python train.py --norm="rmsnorm" --optimizer="muon_variant" --schedule="wsd" --batch_tokens=[16384, 32768, 65536] --train_tokens=365000000 --steps=10199 --dataset="wikipedia_en"
MLP neurons of a small language model. Each row is named by its layer, matrix (down: output weights) and neuron, and shows model dimensions 0-95. Each number is 50 + 12 x the weight over its row's rms, rounded and kept within 0 to 99. A neuron's up and down rows have the sign that makes its largest values positive.
A block is one neuron, or neurons of one layer that tend to fire together. Before each block is what it responds to, as a language model described it from the Wikipedia text at the highest values.

Table separator dashes. Mostly the first hyphen of a "|---" separator row under table headers, often in election results tables; also sporadic word-piece endings like -ing, -s.
L2.down1150:52 54 59 43 54 66 58 59 56 47 30 53 43 41 67 38 51 49 82 43 68 41 43 30 26 55 47 60 39 68 46 62 41 31 50 54 57 49 48 42 35 51 50 43 39 38 45 47 64 52 57 42 36 28 56 44 52 70 51 52 35 58 41 37 36 64 51 64 37 59 44 39 52 35 61 56 81 55 50 60 55 56 58 63 29 46 40 56 63 48 35 59 33 44 51 17
L2.down1213:52 35 38 59 65 51 15 57 65 47 46 50 50 46 59 57 56 42 44 31 56 50 37 53 86 35 59 45 50 49 63 49 49 53 58 52 63 43 52 42 55 68 43 38 44 63 48 67 44 65 84 48 41 24 67 51 38 51 21 51 44 50 38 51 65 31 50 66 54 38 64 36 52 41 39 52 46 26 46 56 59 68 64 51 44 56 65 31 65 39 49 46 59 70 39 37

Table separator hyphens. Hyphens inside markdown table divider rows such as |---|---| under election or filmography headers, plus commas between scorer names in match reports.
L7.down84:57 53 42 40 34 46 57 43 54 57 48 33 46 66 48 38 32 47 54 36 60 67 53 48 57 63 45 54 57 60 58 41 55 71 47 39 47 61 64 51 51 57 47 43 53 38 66 77 66 57 69 34 92 34 65 43 39 49 27 62 68 51 34 53 52 45 52 59 51 38 57 47 34 42 44 36 57 56 51 54 59 82 44 68 57 42 54 65 48 54 24 39 49 43 52 66
L7.down85:48 40 76 47 55 37 65 49 34 74 54 46 67 59 59 39 48 58 53 47 50 52 61 38 60 54 54 47 38 56 41 42 33 67 44 61 46 69 61 46 73 41 35 33 54 44 39 56 45 59 46 46 66 26 47 37 64 30 33 42 61 51 50 67 24 47 48 50 35 52 58 41 28 41 35 38 43 32 58 54 47 54 39 62 39 37 63 38 46 33 11 55 34 60 58 51
L7.down175:35 54 40 30 58 61 74 65 34 60 53 42 58 44 64 40 44 44 48 19 53 33 57 65 82 37 39 61 43 37 57 32 70 53 52 74 39 53 66 53 67 54 35 64 39 49 44 59 47 46 34 62 51 51 33 53 43 45 47 55 36 60 28 72 45 55 63 56 49 44 56 38 61 26 40 37 62 52 52 68 33 41 46 36 38 48 37 36 36 44 34 51 66 58 51 69
L7.down492:44 50 45 19 45 49 43 55 55 58 54 61 57 46 34 54 49 33 30 61 62 31 42 51 45 64 51 55 55 38 52 34 65 43 38 55 62 48 40 39 53 77 48 48 51 44 48 60 41 52 57 58 38 31 30 42 34 52 38 66 73 48 41 53 34 59 54 65 32 35 39 45 64 40 66 59 45 52 50 50 47 45 41 67 40 70 58 59 65 50 59 67 37 43 59 47
L7.down1016:55 49 41 55 42 46 31 58 58 37 69 56 40 31 54 68 70 40 37 41 32 57 50 38 49 58 69 28 60 61 46 67 36 45 26 45 50 50 57 46 43 26 58 60 54 34 41 59 46 56 46 49 61 53 72 58 38 50 40 57 51 40 48 56 61 45 52 51 52 55 45 43 73 65 51 45 53 34 59 59 40 68 48 52 41 48 52 63 20 39 49 50 49 59 60 53
L7.down1034:60 66 39 38 47 50 50 74 60 65 43 55 43 38 41 83 57 50 24 62 54 61 62 38 63 55 67 60 30 51 38 68 79 69 59 69 34 52 43 41 45 65 43 23 41 43 60 43 35 43 37 51 43 32 56 47 51 44 36 40 59 65 69 61 54 42 55 29 42 56 52 51 49 37 42 62 56 40 62 50 13 45 42 54 60 65 66 31 53 52 57 42 48 54 42 44
L7.down1110:50 42 58 34 50 57 43 57 70 47 48 50 49 37 23 82 38 45 69 45 38 60 43 46 29 37 44 45 38 45 60 38 54 40 30 43 56 72 46 63 46 62 45 56 45 62 54 37 47 56 47 50 54 59 45 33 31 64 34 58 47 47 51 30 34 43 50 57 53 46 79 53 49 35 59 57 39 49 61 55 53 39 79 40 54 49 60 18 23 62 46 42 49 40 51 51
L7.down1123:75 39 67 51 54 66 69 49 52 62 50 66 69 48 52 24 67 43 34 65 47 59 26 25 69 60 67 34 45 34 66 42 81 64 53 58 48 11 41 57 56 53 60 61 57 42 54 53 53 61 54 50 63 37 49 33 79 39 27 58 45 61 36 57 25 41 42 61 59 52 43 40 55 52 54 39 55 49 56 37 33 63 56 51 64 54 54 48 45 57 31 49 49 41 35 49

Military word completions. Word-final pieces completing military or technical terms, such as Submar-ine, Fight-er, lieutenan-t, sold-ier, missi-le, plus model codes like F4 and LR-105.
L6.down134:52 40 55 57 38 45 46 46 27 41 43 53 50 52 47 60 54 59 35 48 49 55 46 50 43 48 58 49 27 41 65 44 50 41 69 40 46 35 46 53 79 49 44 49 40 43 45 67 22 39 59 54 61 42 48 28 50 65 42 62 54 57 51 40 66 58 54 38 44 57 41 56 59 35 26 59 52 56 71 39 53 53 61 45 55 25 43 42 32 34 69 61 54 45 43 56
L6.down140:28 63 63 46 58 50 47 37 57 45 60 31 45 47 41 33 46 47 38 51 45 66 36 62 50 36 46 49 59 47 53 54 44 39 51 24 51 38 45 29 45 33 37 56 38 42 44 61 47 58 62 62 62 33 56 41 50 66 50 39 26 50 43 63 67 49 49 52 70 47 56 41 61 50 44 50 52 67 42 65 55 64 65 57 43 44 52 51 31 39 59 47 58 57 60 51
L6.down1015:49 36 39 39 44 42 42 49 40 59 42 71 36 42 33 73 51 26 41 62 49 62 69 33 56 43 46 47 52 28 81 49 59 36 31 23 35 39 33 33 65 29 34 57 29 47 39 49 55 60 47 39 50 44 54 52 42 50 37 30 62 36 40 60 44 52 52 34 52 37 54 50 57 69 36 51 48 72 39 43 53 39 54 61 52 67 47 53 34 65 64 69 55 54 39 27
L6.down1306:64 29 38 33 56 62 40 25 50 38 39 50 59 56 59 57 50 52 58 66 57 75 34 71 63 47 55 52 51 48 54 52 62 55 65 58 53 56 47 42 50 72 35 78 50 41 37 46 53 58 58 55 53 42 59 48 45 61 34 45 44 47 35 37 61 37 50 37 71 70 28 54 58 37 39 52 58 62 42 61 36 44 54 52 47 56 45 70 47 53 66 44 49 49 71 51

Vehicle and engineering terms. Word-final pieces of transport and machinery terms, such as turbines, Railroad, aircraft, helicopter, Turbo, ships, plus code-like letters and digits (SOHC, 26R, 07).
L2.down840:44 25 39 48 43 64 31 35 24 58 50 47 47 54 68 31 57 57 76 54 53 57 52 70 58 37 49 60 45 36 59 44 48 61 58 77 64 52 84 64 49 59 51 62 49 42 40 58 39 57 59 48 48 37 49 50 57 53 60 54 50 62 30 49 67 57 41 29 51 68 65 41 50 58 38 64 53 51 60 60 56 60 58 26 65 32 52 66 39 55 50 19 63 57 38 73
L2.down1052:54 36 47 43 50 46 37 39 34 60 42 21 44 37 55 55 46 21 48 56 64 45 26 78 49 58 64 32 48 43 37 29 42 63 47 49 39 66 54 45 45 47 57 77 41 33 51 48 74 51 66 76 61 53 53 60 66 45 42 57 56 42 54 57 46 42 60 36 46 54 53 51 63 31 20 49 55 64 57 50 37 44 35 57 53 54 48 44 36 18 37 28 45 61 38 56

Markdown table separator dashes. Fires on the dashes that open a markdown table's header separator row (|---|---), in results, discographies, and election tables. Weakly also on mid-word pieces such as ul in Bulgarian and vulnerabilities.
L6.down239:68 77 55 47 51 61 49 40 37 41 59 46 66 52 42 53 48 60 60 65 50 49 55 41 60 62 42 43 28 46 38 66 73 61 45 38 36 47 64 56 45 69 66 71 54 64 37 63 22 62 60 30 42 44 42 64 48 38 37 49 64 28 48 47 63 78 53 56 47 29 41 56 35 29 49 46 48 43 40 66 44 68 36 84 56 55 38 45 38 57 42 39 63 52 61 37
L6.down542:44 58 36 57 60 47 78 50 53 64 38 33 54 55 60 73 58 34 50 76 50 51 55 48 45 55 56 42 65 35 56 52 29 53 63 42 70 76 39 49 52 43 62 30 40 56 53 32 47 45 46 41 56 49 65 52 38 53 57 53 31 56 29 45 51 30 45 73 44 46 51 35 66 37 59 28 49 51 39 34 49 48 49 48 58 76 64 59 59 56 48 53 36 29 53 47
L6.down1061:64 39 67 44 21 45 47 60 49 64 40 59 55 53 59 63 44 48 51 64 59 35 28 52 54 41 64 62 40 54 42 49 56 37 73 51 59 63 56 53 53 47 44 33 35 34 45 55 39 32 33 55 42 46 49 17 44 59 64 58 45 24 41 44 52 62 44 60 47 56 72 49 43 63 54 81 35 53 56 30 54 38 63 49 60 64 60 26 51 49 37 64 50 67 57 68
L6.down1293:65 39 54 58 52 65 51 50 55 55 38 47 57 40 36 37 61 44 43 42 39 28 47 67 57 75 63 37 43 39 58 51 51 52 18 40 45 37 69 55 60 63 68 50 23 60 33 48 36 57 53 64 51 52 52 61 47 47 63 49 55 53 60 44 60 42 52 53 42 51 43 45 47 64 77 44 49 57 42 51 53 71 81 39 66 68 45 52 47 33 23 40 38 43 41 59

Engine and technical specs. Tokens inside technical spec text about vehicles, ships and aircraft, such as the 0 in 2.0 litre, a after powered by, and the -ed of 5-speed; also numbers in data tables.
L7.down113:46 41 38 50 44 44 54 51 37 42 49 40 62 47 46 61 45 56 67 40 59 53 54 38 57 60 53 42 50 50 48 57 59 49 58 59 38 46 51 16 21 49 47 68 51 32 43 46 53 64 74 51 53 27 49 50 57 62 49 44 31 59 33 61 63 68 50 32 42 65 72 57 36 44 41 75 56 43 80 36 55 46 36 57 47 52 45 61 47 49 62 36 40 45 48 38
L7.down256:34 54 66 28 86 50 66 50 55 53 58 48 34 40 51 30 56 58 37 55 49 56 77 50 50 57 66 58 38 52 69 51 63 49 36 50 71 65 50 43 48 49 50 40 36 33 40 51 37 34 61 60 46 50 70 33 50 33 54 43 53 40 47 62 63 32 67 59 56 38 40 51 45 40 56 55 37 54 61 63 80 38 53 39 63 54 34 31 63 53 33 55 37 38 26 38
L7.down675:48 23 45 62 48 55 40 49 54 34 69 40 72 68 52 52 38 47 55 48 55 38 37 61 50 71 68 51 46 58 50 41 65 55 25 47 34 66 49 66 32 48 46 66 36 35 51 20 55 45 47 47 27 37 44 49 70 57 64 55 55 73 63 55 26 38 80 27 57 53 51 65 78 39 71 46 38 33 31 54 26 52 57 56 43 72 32 61 72 65 56 56 56 37 34 68
L7.down736:49 67 40 58 47 45 53 54 42 53 66 30 50 54 47 42 43 49 54 67 47 48 39 47 48 36 67 44 44 61 56 52 51 44 60 69 39 48 51 53 56 30 47 32 53 40 60 57 56 53 42 66 37 37 57 47 59 54 50 65 50 68 43 67 39 54 58 46 50 64 60 41 64 64 33 53 74 59 60 50 68 34 56 55 38 58 55 33 57 50 60 27 53 32 41 38
L7.down802:44 55 56 50 64 62 35 44 30 60 77 64 35 40 45 34 48 43 52 44 57 56 54 52 64 51 45 38 44 78 87 60 55 54 45 60 49 30 47 58 53 49 28 57 63 51 60 82 82 63 64 46 55 56 60 44 47 41 49 48 47 48 44 54 65 46 47 50 46 45 51 34 61 54 43 50 62 50 53 80 26 65 70 43 55 40 43 44 23 29 40 49 52 66 71 41
L7.down928:61 51 11 54 51 46 43 52 29 32 35 51 47 57 41 62 48 45 26 69 61 63 49 31 51 46 62 48 63 38 55 40 61 57 55 64 37 81 48 48 75 53 70 65 66 59 49 46 43 58 57 33 44 47 55 45 40 47 37 55 64 30 58 19 49 37 53 31 65 52 43 35 44 46 43 49 53 58 57 34 55 53 67 63 63 55 42 69 62 33 44 48 41 41 62 38
L7.down1145:65 46 48 70 41 52 48 58 70 60 37 55 59 30 55 77 85 50 66 53 47 46 54 56 46 44 55 75 47 52 59 41 67 28 53 52 34 61 43 71 46 61 25 76 37 51 52 41 45 57 59 36 38 62 52 45 39 45 53 51 64 60 49 51 43 33 39 31 50 45 42 56 52 51 45 33 48 57 45 49 47 50 58 55 39 57 46 45 41 68 49 67 48 59 65 39
L7.down1173:70 32 71 73 28 53 51 48 36 44 26 67 48 55 54 42 44 48 39 41 63 45 63 64 62 47 58 54 48 52 67 47 37 68 50 63 45 71 39 46 50 48 58 34 34 57 49 56 57 63 68 52 57 53 62 70 41 48 36 49 37 35 65 36 52 41 58 59 43 46 32 48 57 52 53 69 68 48 42 38 50 63 62 35 73 19 39 47 41 46 41 40 58 58 60 38